MLP neurons of a small language model. Each row is named by its layer, matrix (down: output weights) and neuron, and shows model dimensions 112-207. Each number is 128 + 24 x the weight over its row's rms, rounded and kept within 0 to 255. Numbers have three digits each.
After each neuron's rows, "raises" lists the tokens whose logits its output raises most directly, leaving later layers aside.

L3.down266:104124139152127139122120146133115133121119138148126090120122102101166083164146129136159144133130142071159124104174155129106103121104136143142092102129133086189137126094101158124103086160151173085071119123147131149120137158114140156078140090142139101125170148125113133149111098114124116131
raises: "):", ").", ");", "5),", "4),"

L11.down878:123092119150124096111139073183126096115183125111124148112119097125127151096140149095119142128101119134105131154123160104143130127138132138126127127103147130156124137122150111146109132107158151156111095096108121133131111131168119164127162106111130147112100121103145153091139127106139161170
raises: "on,", "ited", "on.", "on", "on's"

L12.down765:136120152131118152156174113074118145076069151116161144143120133119147145112133149102082119083114081114142098105116090100107127136124116151154108104131118123159136140151112133124115132077121079112120067111128192124109111100107092158143116145102134161180130096174117102115136119142156135146
raises: " to", " if", " whether", " because", " instead"

L3.down1216:153120132179151115126131133103124169137111134147106148132128148098140084162128145151153161097111124138119114163157126144132129159127083187134098103085143121138128163118105119167099098111135152124132103151148142146109149135120150170139145143134136122113196127105143159107108118086107140095
raises: "m.", " 5.", " 4.", "c.", "ence."

L12.down1418:139131124130152153079188108132133113115159149176100138135130091161136154066135081102119121109083105170142099092145126140144180149127158169109143095155078107123168093090114175162098127117177152113132120119119107129130137165168105128126112143139142124118107131121144104137165155167152113111
raises: "eration", "era", "er,", "er.", "erm"

L12.down906:146121113102120157147158126126078109151102149121093098125143095105115099140122125072144130133148113128133121143153139159160144146150123126143146128086165126128144103127090137115121107145102137136140103147091125118156081142126152105116112167132177120130108106142114169137152109145142087150
raises: "5:", "4:", "2;", "2:", "1;"

L11.down1316:118116137129131142132089113089154134122132130105167074116119123131102119143111139115140118084091116129092084147130126120141110131142096156149128101148111138128137157132157113128106128187147165124146101129196064148151110136126081139102137123164155095074125155151096135132140132121116137160
raises: "ion", "ias", "ion,", "ian", "ions"

L12.down1411:171124129123134156135168132116160127135159146111129154149152144167128151121144102083119125107071167141111149118144119113135123109138138146146099113136116167123171090164126073165107116147152098144130113170154135141150133089122088113112150113149089143129144119135134109141175129114161139151
raises: "iting", "ibility", "ity", "er,", "ity,"